{
  "n_layer": 12,
  "d_model": 448,
  "n_head": 4,
  "n_kv_head": 4,
  "head_dim": 64,
  "d_mlp": 896,
  "vocab_size": 2048,
  "activation": "tanh_gelu",
  "norm": "layernorm",
  "norm_place": "pre",
  "norm_eps": 1e-06,
  "positions": "learned",
  "qk_norm": false,
  "attn_scale": 0.125,
  "bias": "all",
  "tie_embeddings": true,
  "parallel_block": false,
  "extras": ["capped logits"],
  "init": "normal",
  "init_std_qkv": 0.0238,
  "init_std_o": 0.00643,
  "init_std_up": 0.0238,
  "init_std_down": 0.00344,
  "optimizer": "adamw",
  "lr": 0.000498,
  "beta1": 0.9,
  "beta2": 0.98,
  "weight_decay": 0.53,
  "lr_head": 0.0115,
  "warmup_steps": 278,
  "schedule": "wsd",
  "decay_fraction": 0.923,
  "decay_shape": "linear",
  "final_lr_fraction": 0.1,
  "batch_tokens": [16384, 32768, 65536],
  "seq_len": 384,
  "doc_mask": true,
  "train_tokens": 314400000,
  "steps": 8353,
  "dataset": "wikipedia_en"
}
MLP neurons of a small language model. Each row is named by its layer, matrix (down: output weights) and neuron, and shows model dimensions 149-276. Each number is 50 + 10 x the weight over its row's rms, rounded and kept within 0 to 99.
A block is one neuron, or neurons of one layer that tend to fire together. After each block is what it responds to, as a language model described it from the Wikipedia text at the highest values.

L8.down37:57 41 75 53 43 55 38 58 35 48 54 53 58 54 36 44 48 31 53 48 55 57 46 39 52 50 47 56 54 60 43 35 68 67 42 47 40 61 52 61 57 49 45 40 45 35 43 41 52 49 37 57 47 48 52 58 35 77 62 58 42 55 42 43 53 49 55 53 67 56 42 60 40 44 37 33 47 54 40 50 46 39 50 55 59 49 44 40 59 53 64 64 59 58 55 59 48 47 58 32 65 50 56 39 49 52 39 34 38 70 47 37 58 48 53 41 35 56 40 48 37 65 49 73 53 56 41 33
L8.down455:79 62 34 47 41 57 62 73 59 71 47 47 60 59 55 43 50 55 44 52 27 49 47 52 38 43 49 64 65 46 37 39 50 52 54 43 52 41 45 63 46 54 69 54 39 65 57 55 41 47 56 54 45 44 45 47 53 53 41 41 42 48 41 41 41 55 61 40 47 39 56 71 50 53 43 44 38 34 44 51 61 40 52 52 45 54 46 59 58 42 51 60 51 41 57 58 73 32 39 55 55 47 43 52 47 40 49 46 58 73 49 49 52 55 47 54 62 48 59 51 55 42 52 46 37 48 58 62
L8.down680:54 41 61 46 53 54 46 54 52 51 48 39 39 52 48 52 53 48 50 43 31 44 61 67 44 52 46 42 44 42 57 53 47 41 63 60 99 64 41 57 68 44 53 51 57 36 41 57 55 51 43 38 49 61 49 59 56 46 56 38 62 50 47 49 54 57 42 61 62 55 45 51 57 62 52 54 41 53 50 42 40 51 45 52 48 51 56 40 59 55 43 66 52 47 52 52 41 54 46 48 54 45 44 61 51 42 57 52 47 56 47 40 45 47 53 31 69 39 49 68 60 44 52 53 53 38 54 49
L8.down769:62 43 63 32 39 49 52 57 63 59 40 43 35 47 44 56 55 74 42 57 44 53 49 56 53 53 39 51 46 39 54 57 38 53 49 50 73 41 68 47 23 54 57 61 59 36 61 47 56 57 50 36 28 60 58 65 44 56 60 45 36 33 44 34 35 52 46 53 48 61 37 38 55 42 57 44 48 50 43 39 43 52 41 43 69 72 60 40 50 49 69 59 46 49 49 39 53 53 34 64 49 47 42 38 55 37 67 55 42 44 51 53 47 51 30 48 50 61 41 56 68 44 58 37 47 53 49 44
Second syllable word pieces. Word-internal pieces right after a one- or two-letter opening fragment, especially "re" after F/P (Freiburg, Preceded, freak), also "oc" in focus, "ut" in Deutsche.

L9.down580:55 43 46 42 37 43 69 45 58 49 65 39 43 38 55 59 51 54 47 51 61 49 71 45 57 47 40 51 54 53 49 56 43 64 44 65 60 39 63 71 46 52 51 49 46 54 45 61 45 48 65 48 50 43 59 57 52 56 69 55 53 39 48 46 63 29 48 47 47 48 45 45 58 56 46 42 39 68 40 50 32 55 49 56 57 35 34 59 54 53 39 54 62 59 58 46 39 55 63 57 56 49 39 34 57 46 62 42 68 53 38 55 40 58 63 55 69 37 42 60 54 59 43 46 43 47 58 46
Word-initial prefix fragments. Opening fragments of multi-token words, mostly after an article or table bar, especially pre and re (premier, precipitation, presented), plus 1 in 1st.

L2.down16:56 49 42 55 41 38 57 49 47 44 54 66 31 53 41 49 54 44 68 46 55 43 56 46 55 51 53 59 48 52 51 53 42 72 50 44 59 51 47 53 66 37 47 63 29 50 42 40 37 50 32 30 43 43 62 54 45 53 47 56 59 49 46 67 35 45 19 58 53 47 45 54 55 49 50 51 48 48 36 28 35 47 52 45 41 44 43 24 48 60 65 50 27 67 55 55 49 52 57 54 44 54 62 56 41 60 43 58 58 70 71 47 69 47 54 32 44 44 54 37 51 19 42 46 38 53 53 46
L2.down26:42 59 52 55 52 49 43 37 30 49 44 47 44 46 58 60 39 59 45 39 52 52 38 66 49 54 64 42 57 61 52 56 40 36 56 62 61 50 61 42 57 60 45 50 50 76 37 57 55 34 52 57 47 56 37 58 55 59 65 40 50 33 33 47 48 54 55 54 56 58 60 67 53 39 54 59 77 55 51 49 47 60 54 47 48 52 39 67 44 37 49 45 50 56 46 40 57 40 41 33 63 45 54 50 48 57 58 44 44 73 51 69 51 51 37 55 71 59 56 37 51 56 44 41 44 56 42 56
L2.down76:57 48 52 20 45 66 56 53 44 48 46 45 46 61 45 60 47 45 37 40 49 31 78 49 46 54 35 62 34 66 28 34 56 75 40 52 57 57 57 38 60 43 51 84 66 28 53 44 54 50 54 31 46 52 50 51 59 58 55 56 39 71 46 46 47 47 54 44 60 48 47 59 48 43 58 66 54 58 42 52 47 54 46 43 31 55 44 57 50 48 46 38 59 44 54 62 55 47 48 53 36 40 57 55 49 52 61 65 39 47 37 39 17 56 43 64 50 39 38 44 50 54 45 53 61 49 44 51
L2.down212:33 50 46 63 50 70 55 44 60 59 45 64 48 78 58 56 49 70 61 44 54 38 55 46 74 51 52 49 60 44 32 43 57 57 44 61 50 28 64 43 48 55 59 46 52 57 43 77 46 27 53 38 56 49 50 43 43 39 54 69 50 51 55 54 51 29 50 44 58 50 61 51 48 50 62 64 35 51 55 53 40 54 56 44 57 52 49 35 47 50 45 64 55 53 58 59 50 45 56 53 51 32 62 45 50 43 38 49 70 48 34 63 55 49 38 70 70 54 60 53 54 53 66 31 57 38 56 66
L2.down362:59 44 63 57 53 50 47 52 56 46 47 41 56 67 43 55 27 48 58 52 60 63 61 51 49 42 38 40 41 53 65 36 41 54 40 50 97 43 31 67 46 53 55 61 43 37 39 61 63 65 56 53 65 47 65 52 37 58 43 63 57 60 52 42 50 46 33 50 52 39 47 55 52 42 62 56 47 38 50 38 44 46 59 49 35 37 40 59 68 41 39 54 58 46 64 55 44 52 57 40 47 46 34 43 55 47 40 57 34 36 56 56 53 49 46 64 32 57 50 57 63 41 32 54 32 66 38 40
L2.down400:63 56 56 52 52 52 37 32 58 49 54 76 31 42 63 46 44 48 61 63 50 51 58 48 49 48 64 63 58 51 50 43 48 50 62 48 70 61 62 61 51 38 50 64 41 51 42 56 60 38 55 48 44 26 43 39 51 49 46 35 28 54 32 39 54 34 26 47 51 49 57 47 50 49 69 46 59 66 62 48 51 45 38 52 44 58 51 49 43 52 52 42 40 32 57 49 43 48 36 62 51 59 43 79 46 38 43 60 75 51 30 52 39 49 73 40 61 31 70 51 37 54 47 43 51 53 62 50
L2.down460:58 45 48 53 36 47 50 44 47 72 66 45 61 36 74 58 51 56 57 45 62 83 48 40 65 45 49 38 50 59 61 35 49 58 51 50 49 45 55 61 58 63 42 69 46 56 49 44 58 63 47 64 38 40 23 61 55 59 48 52 61 41 65 37 43 56 41 46 50 39 54 70 35 39 61 57 62 32 36 48 50 47 58 32 41 42 60 51 50 67 60 49 43 56 48 56 54 70 57 47 37 49 53 52 52 44 59 49 37 60 60 50 41 51 54 51 60 47 48 55 49 54 58 41 49 56 51 59
L2.down484:58 61 53 31 42 70 73 47 42 54 43 43 28 40 54 48 50 36 57 38 62 54 67 45 45 53 49 44 48 63 50 16 51 57 33 39 59 58 41 56 55 58 52 60 64 56 37 48 56 60 60 34 61 26 48 71 67 44 46 66 53 62 51 31 65 43 61 31 50 42 48 58 52 48 56 55 46 54 57 47 64 50 44 48 57 50 42 62 50 49 58 53 40 57 46 64 36 52 34 43 40 54 47 46 47 54 32 49 53 60 62 51 52 61 54 65 69 61 38 59 43 65 45 57 61 50 23 62
L2.down502:48 60 54 32 44 55 59 67 51 60 54 49 66 69 58 33 46 44 67 37 48 47 57 36 39 39 56 56 48 52 53 33 64 64 46 54 54 52 44 49 70 50 40 39 59 43 52 51 52 48 67 45 36 42 54 48 32 40 39 54 43 57 45 45 30 25 59 75 52 60 60 62 61 42 53 48 37 46 49 59 38 62 52 44 30 58 38 48 46 48 63 43 62 51 46 54 40 55 33 52 33 51 33 65 42 61 52 49 50 46 55 53 41 45 74 43 39 55 59 39 36 48 45 52 54 43 74 33
L2.down539:32 63 51 51 54 62 45 43 52 60 64 45 52 44 62 54 43 38 46 47 53 38 43 66 67 45 53 46 50 57 35 64 48 34 58 62 63 58 38 17 59 58 55 63 47 33 56 53 75 59 37 52 48 26 62 38 54 38 76 49 28 48 34 49 34 52 59 57 68 54 57 60 43 41 55 56 38 51 51 40 37 53 44 53 48 56 44 40 61 53 53 32 44 42 52 50 26 55 58 35 54 43 53 39 67 28 37 52 63 52 26 46 43 49 49 54 38 33 49 51 55 40 45 52 54 50 34 39
L2.down560:44 74 51 38 73 58 60 56 42 50 52 45 61 57 62 47 58 27 54 61 47 34 56 59 58 52 58 46 38 43 61 47 62 52 56 39 68 46 44 44 43 59 46 73 55 50 56 57 49 49 69 42 48 38 37 38 54 38 62 57 61 64 69 52 53 41 52 58 47 52 41 47 42 53 58 53 44 48 52 55 57 45 43 63 36 61 44 37 57 46 69 36 58 33 37 57 44 54 72 31 52 52 31 35 35 27 70 42 37 43 55 45 64 51 55 51 59 30 67 46 60 57 32 54 50 70 44 35
L2.down602:66 48 52 22 44 64 48 47 38 54 49 40 61 56 82 55 52 63 34 34 37 66 67 55 38 41 38 56 47 60 48 66 63 54 34 51 59 67 57 51 59 55 60 88 45 59 56 51 55 51 58 60 57 35 56 50 58 66 70 56 64 53 59 43 57 51 52 69 61 30 37 64 38 58 61 31 62 49 56 44 35 49 48 61 71 46 36 48 51 29 45 40 50 54 64 44 50 50 69 49 59 54 50 42 39 59 63 57 41 47 47 55 33 52 31 53 39 37 50 50 49 34 47 49 48 53 55 41
L2.down653:43 34 54 43 52 44 65 44 60 44 44 44 37 53 51 44 34 36 68 51 62 61 51 56 58 35 70 44 30 37 51 49 53 42 70 57 73 66 30 55 46 52 30 39 48 54 53 46 42 55 49 51 38 64 53 56 32 61 51 46 40 54 51 34 45 47 50 54 49 69 65 53 63 41 51 41 37 50 50 39 56 37 51 63 41 25 55 53 63 57 51 61 35 43 52 36 47 69 57 48 49 63 53 67 75 54 49 47 48 41 55 63 45 52 55 52 53 42 53 72 56 59 39 47 47 43 51 39
L2.down677:41 67 67 39 36 57 47 55 41 57 45 48 42 32 58 40 50 44 61 58 50 50 27 52 58 42 35 69 55 68 55 39 57 47 44 62 66 45 56 44 42 39 59 41 46 55 47 40 46 64 47 53 43 42 55 40 46 51 47 41 73 63 41 48 55 45 48 57 46 57 40 39 49 57 66 65 49 50 61 59 43 37 55 54 25 51 43 44 47 45 57 48 51 50 45 57 32 63 37 47 55 47 47 51 53 70 46 33 43 52 44 52 49 50 32 31 58 61 54 32 51 48 50 52 50 69 44 53
L2.down687:24 36 47 73 50 39 54 48 47 55 39 37 61 45 40 47 70 53 55 48 47 42 58 61 44 60 66 58 71 51 51 45 53 54 56 59 62 54 57 53 45 36 58 49 67 48 20 39 48 58 56 50 50 44 41 51 47 49 59 20 52 46 49 40 72 35 55 51 46 73 50 45 47 51 58 24 65 60 65 56 55 65 57 53 61 67 35 62 41 57 70 54 48 44 50 46 55 63 59 54 44 52 37 54 55 40 40 53 53 55 50 49 36 42 54 43 48 48 38 68 41 49 34 53 51 49 59 44
L2.down789:45 49 48 46 61 40 55 50 55 41 60 49 46 56 49 36 54 53 53 67 43 45 60 61 50 37 65 61 69 60 59 58 47 37 21 57 67 60 44 49 48 55 65 47 56 52 55 48 46 54 55 55 61 52 60 58 69 36 72 46 55 51 47 39 41 37 63 53 53 44 44 52 35 29 49 57 60 54 44 32 52 43 59 57 63 44 40 48 33 65 64 43 39 45 65 40 50 50 44 50 55 70 62 38 57 58 27 38 46 43 64 47 45 46 49 46 66 51 40 56 39 68 44 51 58 41 53 25
Mid-word "re" fragment. Word-piece "re" split out inside a word (F-re-edom, Sco-re, the-re, sp-re-ads, P-re-vious), plus other mid-word fragments like pre, con, vision in tables or headings.

L2.down59:54 44 43 54 67 48 43 39 38 64 50 35 54 61 65 39 38 61 40 32 52 55 68 44 52 37 65 51 54 51 38 44 54 66 49 61 45 48 38 61 50 23 35 51 60 50 64 54 62 57 57 55 47 51 59 51 44 62 36 68 53 44 32 26 50 40 49 47 31 57 49 41 53 31 53 76 36 59 42 25 62 41 66 57 51 30 43 63 52 48 48 46 40 38 55 44 58 39 44 39 43 51 49 70 66 47 37 53 46 52 45 43 53 63 48 62 57 51 64 64 70 43 69 50 60 31 47 43
L2.down106:53 46 63 34 35 37 23 52 43 38 64 37 54 63 60 43 51 54 54 70 43 46 59 45 49 40 50 58 43 60 56 44 46 46 47 47 53 60 40 43 52 53 37 44 61 72 57 39 32 28 50 49 52 50 65 33 64 52 80 53 59 49 47 66 53 49 46 23 45 48 49 67 64 62 32 43 52 47 29 48 42 43 56 45 56 62 51 27 59 42 59 57 38 37 45 56 46 57 48 29 40 34 49 51 36 65 53 52 48 60 46 52 50 54 41 47 40 51 64 55 56 51 48 36 57 60 56 57
L2.down146:56 37 34 54 51 61 57 53 54 66 41 56 40 54 28 42 52 53 44 61 44 61 69 58 72 51 55 54 48 49 72 48 49 45 49 65 60 52 34 54 50 39 29 62 28 42 38 56 33 34 62 59 60 64 47 56 45 35 37 54 40 45 46 29 44 51 65 45 37 65 59 58 51 42 52 40 48 43 66 51 39 52 67 56 56 60 46 65 31 48 55 45 53 45 39 59 50 47 71 59 53 61 50 48 70 29 64 41 48 52 49 45 49 47 37 39 50 53 38 34 60 60 52 38 43 42 49 46
L2.down261:46 48 22 63 53 46 43 56 45 43 35 44 43 38 46 37 45 52 34 52 62 46 39 40 72 47 71 56 50 61 49 55 50 76 49 27 50 58 69 34 47 55 46 62 38 54 35 56 59 44 57 48 37 49 64 53 65 57 52 54 48 41 46 49 34 51 38 61 55 68 55 31 28 33 56 39 40 53 42 59 34 54 70 41 57 58 64 57 44 46 61 57 27 45 60 60 62 49 33 38 34 28 54 40 38 51 41 52 58 41 37 55 47 51 39 56 56 38 48 46 52 37 53 46 46 55 53 63
L2.down283:36 43 55 39 46 43 49 49 41 38 39 54 51 47 43 46 40 52 54 68 42 36 58 34 43 58 47 59 53 48 42 43 50 43 39 49 66 59 58 38 49 21 40 52 62 68 44 70 46 53 46 62 62 45 37 38 48 28 41 42 34 64 53 48 36 55 37 42 47 52 31 40 43 48 42 47 32 39 37 44 51 52 39 39 61 25 35 48 42 51 55 56 57 57 47 60 55 33 52 62 31 64 57 58 57 49 32 51 56 33 62 50 66 46 52 68 33 39 56 60 50 44 67 66 38 44 50 62
L2.down349:51 35 57 51 60 59 43 59 34 65 55 61 50 59 49 57 58 77 48 48 51 41 64 28 49 53 50 50 46 55 44 53 47 53 53 56 37 43 45 42 45 22 45 40 55 49 56 48 57 45 40 42 62 44 44 52 44 71 65 61 56 47 42 54 62 51 39 63 59 66 51 50 49 36 42 54 47 70 54 47 41 45 60 51 42 66 27 52 45 35 40 52 45 52 63 39 43 45 69 38 57 26 52 67 52 35 45 65 51 47 57 55 50 33 47 47 43 37 49 33 32 65 48 49 63 29 50 56
L2.down368:46 65 40 47 48 38 50 59 63 50 70 52 46 53 56 78 50 39 47 56 58 33 50 35 67 55 63 42 59 48 41 68 36 52 62 55 65 43 60 65 50 39 50 37 51 48 60 25 43 60 50 37 32 61 39 19 59 56 47 41 39 46 46 41 43 62 59 66 62 56 67 54 42 39 71 52 48 47 49 41 25 41 50 47 42 57 59 51 67 43 56 41 26 37 52 48 47 58 36 51 42 59 45 45 42 63 47 65 49 59 51 38 22 45 59 59 49 47 63 70 44 50 34 62 54 55 47 48
L2.down385:49 50 33 40 59 24 56 52 67 55 50 35 45 54 59 48 47 64 43 50 46 39 65 51 67 66 51 32 39 60 57 24 45 45 49 62 76 45 51 41 50 35 52 49 54 45 60 74 48 44 55 35 47 48 40 56 44 55 49 50 41 46 49 50 65 47 63 42 53 54 50 32 42 57 40 35 52 35 60 57 45 47 53 42 54 53 39 40 43 65 72 58 40 25 53 37 34 47 48 48 34 42 52 43 50 73 50 43 58 41 53 42 52 59 42 47 48 55 71 58 38 53 55 53 33 38 43 47
L2.down491:53 67 43 34 40 59 47 41 48 61 42 42 47 64 28 47 37 48 58 72 28 37 45 44 45 50 43 37 44 45 66 33 55 50 60 61 57 40 49 51 61 63 40 60 55 54 32 50 50 42 51 52 54 40 62 34 42 65 64 41 59 46 56 51 72 22 70 68 34 54 50 60 64 56 53 44 68 43 54 43 62 34 53 56 57 52 64 62 74 62 63 57 43 36 61 46 52 46 33 59 52 34 46 32 58 57 37 50 55 45 44 54 76 40 58 47 62 61 73 49 60 45 46 35 45 45 55 71
L2.down509:45 48 59 78 28 60 50 53 60 58 29 44 41 56 57 51 43 43 44 66 50 47 35 31 47 48 50 53 49 54 55 47 45 48 53 55 64 40 60 58 62 49 56 46 42 50 56 58 41 58 21 58 48 42 57 41 42 46 58 58 61 54 30 50 55 45 46 61 60 44 39 55 38 52 44 38 45 49 49 41 50 34 47 49 40 54 48 41 72 56 48 45 57 43 66 57 34 69 37 58 45 57 43 54 48 48 65 52 39 48 50 53 34 37 42 52 42 49 40 44 47 54 56 49 56 49 38 54
L2.down535:47 52 54 44 60 47 60 59 51 40 53 50 38 53 41 55 50 56 62 51 45 39 26 44 49 46 50 45 40 45 57 55 48 55 42 44 58 56 42 57 56 54 53 68 43 63 45 40 50 40 41 53 25 50 41 43 57 41 51 60 38 45 45 41 52 56 53 33 34 55 45 40 61 55 46 43 48 44 54 63 54 47 56 51 78 46 38 31 65 69 29 75 35 43 45 38 51 38 36 41 45 51 53 41 68 41 44 61 67 47 49 49 68 52 24 46 48 64 58 35 51 48 65 54 45 58 45 56
L2.down589:53 54 45 55 48 37 53 64 35 59 59 57 39 46 43 41 43 53 55 67 38 46 35 58 41 43 52 57 51 49 48 51 37 43 41 43 80 40 56 55 53 54 44 60 36 46 50 44 47 54 61 36 49 37 39 51 41 49 61 58 55 44 53 47 57 60 67 44 45 52 48 49 30 40 50 45 43 62 50 46 60 53 50 53 34 50 43 61 55 68 56 34 45 54 47 47 58 44 51 42 40 45 68 33 50 61 38 63 48 54 41 71 37 50 70 50 63 44 43 37 14 49 52 36 49 53 65 37
L2.down659:41 50 56 48 46 40 56 57 48 42 52 39 33 58 49 42 48 40 52 54 58 53 58 52 77 59 59 56 57 60 62 50 32 66 62 65 57 28 56 59 51 47 35 42 42 65 44 51 36 46 66 53 31 62 44 54 55 56 60 49 59 58 40 63 36 32 68 58 46 55 48 50 45 49 47 50 39 38 49 31 53 37 48 49 81 62 54 44 63 57 55 58 26 38 47 57 56 43 50 42 48 50 58 38 46 61 47 48 64 34 45 49 50 36 44 53 62 44 51 33 49 37 44 43 29 53 35 73
L2.down667:37 54 49 51 66 42 39 45 40 44 63 39 43 47 54 57 53 61 53 54 70 28 40 42 51 39 43 66 34 35 51 51 53 51 47 50 51 38 57 44 59 40 50 49 44 45 50 55 31 52 47 43 51 55 50 39 42 59 49 63 51 56 54 47 45 33 60 54 45 65 47 68 57 53 41 54 43 51 43 37 47 38 50 44 38 71 38 38 60 55 43 36 39 48 51 46 49 18 27 48 51 54 65 54 53 57 45 47 66 52 63 52 45 68 52 70 43 64 50 47 65 35 60 52 43 28 50 49
L2.down701:41 57 49 43 64 44 61 46 49 36 49 31 42 40 58 56 63 59 59 48 60 58 45 48 57 35 66 52 50 33 55 59 40 56 56 73 51 52 45 57 53 62 31 50 44 52 60 39 34 52 71 42 38 50 64 48 44 55 59 52 54 48 61 51 45 39 50 34 60 69 33 43 53 45 49 65 31 49 44 29 67 52 60 34 47 36 58 55 44 45 50 53 26 27 52 37 53 55 52 45 43 46 58 55 51 60 46 49 63 49 35 62 55 43 47 53 51 36 41 56 67 49 49 37 55 61 56 47
L2.down886:43 66 33 56 45 43 52 70 59 47 54 28 61 60 39 44 52 51 50 44 60 41 68 32 42 44 39 48 56 55 62 39 40 55 55 53 42 45 42 58 48 38 46 45 54 46 47 62 55 41 46 40 51 41 43 59 53 59 56 47 52 39 48 41 71 56 52 60 55 53 40 54 52 51 55 62 48 35 56 62 66 51 55 58 50 43 46 32 50 62 45 39 58 32 66 46 53 61 46 46 43 54 71 40 74 32 30 50 44 42 55 46 66 49 48 49 44 50 61 57 56 37 39 52 53 31 62 42
Final piece of fragmented words. The last word-piece that completes a long word, name or code split into many tokens, e.g. Czechoslova-k, Rybárikov-á, RTL8211-E, fieldwor-k.

L8.down204:44 55 51 64 39 28 45 49 62 55 42 71 62 51 38 39 54 40 53 61 53 49 57 52 64 22 47 61 48 43 38 60 54 39 48 50 50 46 27 47 69 66 61 43 52 43 56 46 49 58 72 53 54 43 46 40 61 48 64 48 42 50 47 37 38 46 60 58 42 50 57 32 50 39 54 51 48 29 44 32 45 53 49 41 52 55 40 49 49 25 44 36 49 53 51 50 51 48 48 67 71 42 44 41 59 59 57 47 69 28 45 49 41 35 52 63 43 52 41 63 39 37 41 44 14 46 65 45
L8.down400:57 47 38 44 47 41 38 37 49 34 55 68 59 39 38 56 55 67 62 63 58 35 41 75 71 35 32 64 37 38 59 54 50 43 38 49 61 63 34 51 51 36 50 40 47 50 57 54 45 46 44 50 56 51 52 38 47 54 61 53 58 63 59 55 45 47 44 55 62 43 47 63 45 57 43 72 47 36 35 60 48 47 36 56 67 57 43 31 37 38 35 46 41 58 43 44 54 56 56 53 62 57 46 49 49 51 59 44 42 54 51 47 50 50 49 57 57 50 48 54 61 35 48 40 53 53 60 57
L8.down411:34 62 56 54 51 52 56 45 72 39 62 62 61 53 38 67 57 40 35 43 49 34 45 49 69 31 52 55 51 52 41 61 54 52 49 68 55 36 25 50 44 38 49 52 39 39 63 33 66 42 37 44 56 63 59 50 36 59 50 56 49 49 54 38 37 42 55 67 45 38 61 40 61 45 36 41 47 52 68 60 53 51 43 66 48 52 52 50 66 44 54 47 50 33 41 40 59 66 45 40 47 54 32 48 37 68 48 52 47 60 45 48 28 39 58 54 55 46 68 59 46 46 46 63 48 52 41 59
L8.down520:47 49 54 37 48 38 50 34 49 41 38 43 49 37 44 51 42 50 48 47 40 38 62 31 62 55 35 55 43 55 33 42 62 63 51 54 43 49 38 50 55 46 55 65 43 46 49 41 35 38 62 38 47 41 55 49 37 26 68 42 43 48 54 42 46 43 67 48 68 59 43 45 45 59 26 53 38 39 56 40 77 68 43 60 50 61 62 55 58 54 56 52 60 53 46 48 46 70 38 64 65 49 52 48 40 54 55 53 76 79 50 53 63 63 43 51 58 55 46 54 46 44 49 47 48 43 39 48
Mid-word name fragments. Short letter fragments inside foreign proper names, mostly surnames in lists and tables, such as Golub-k-ov, Sime-k, Rubi-o, Lo-ko-li.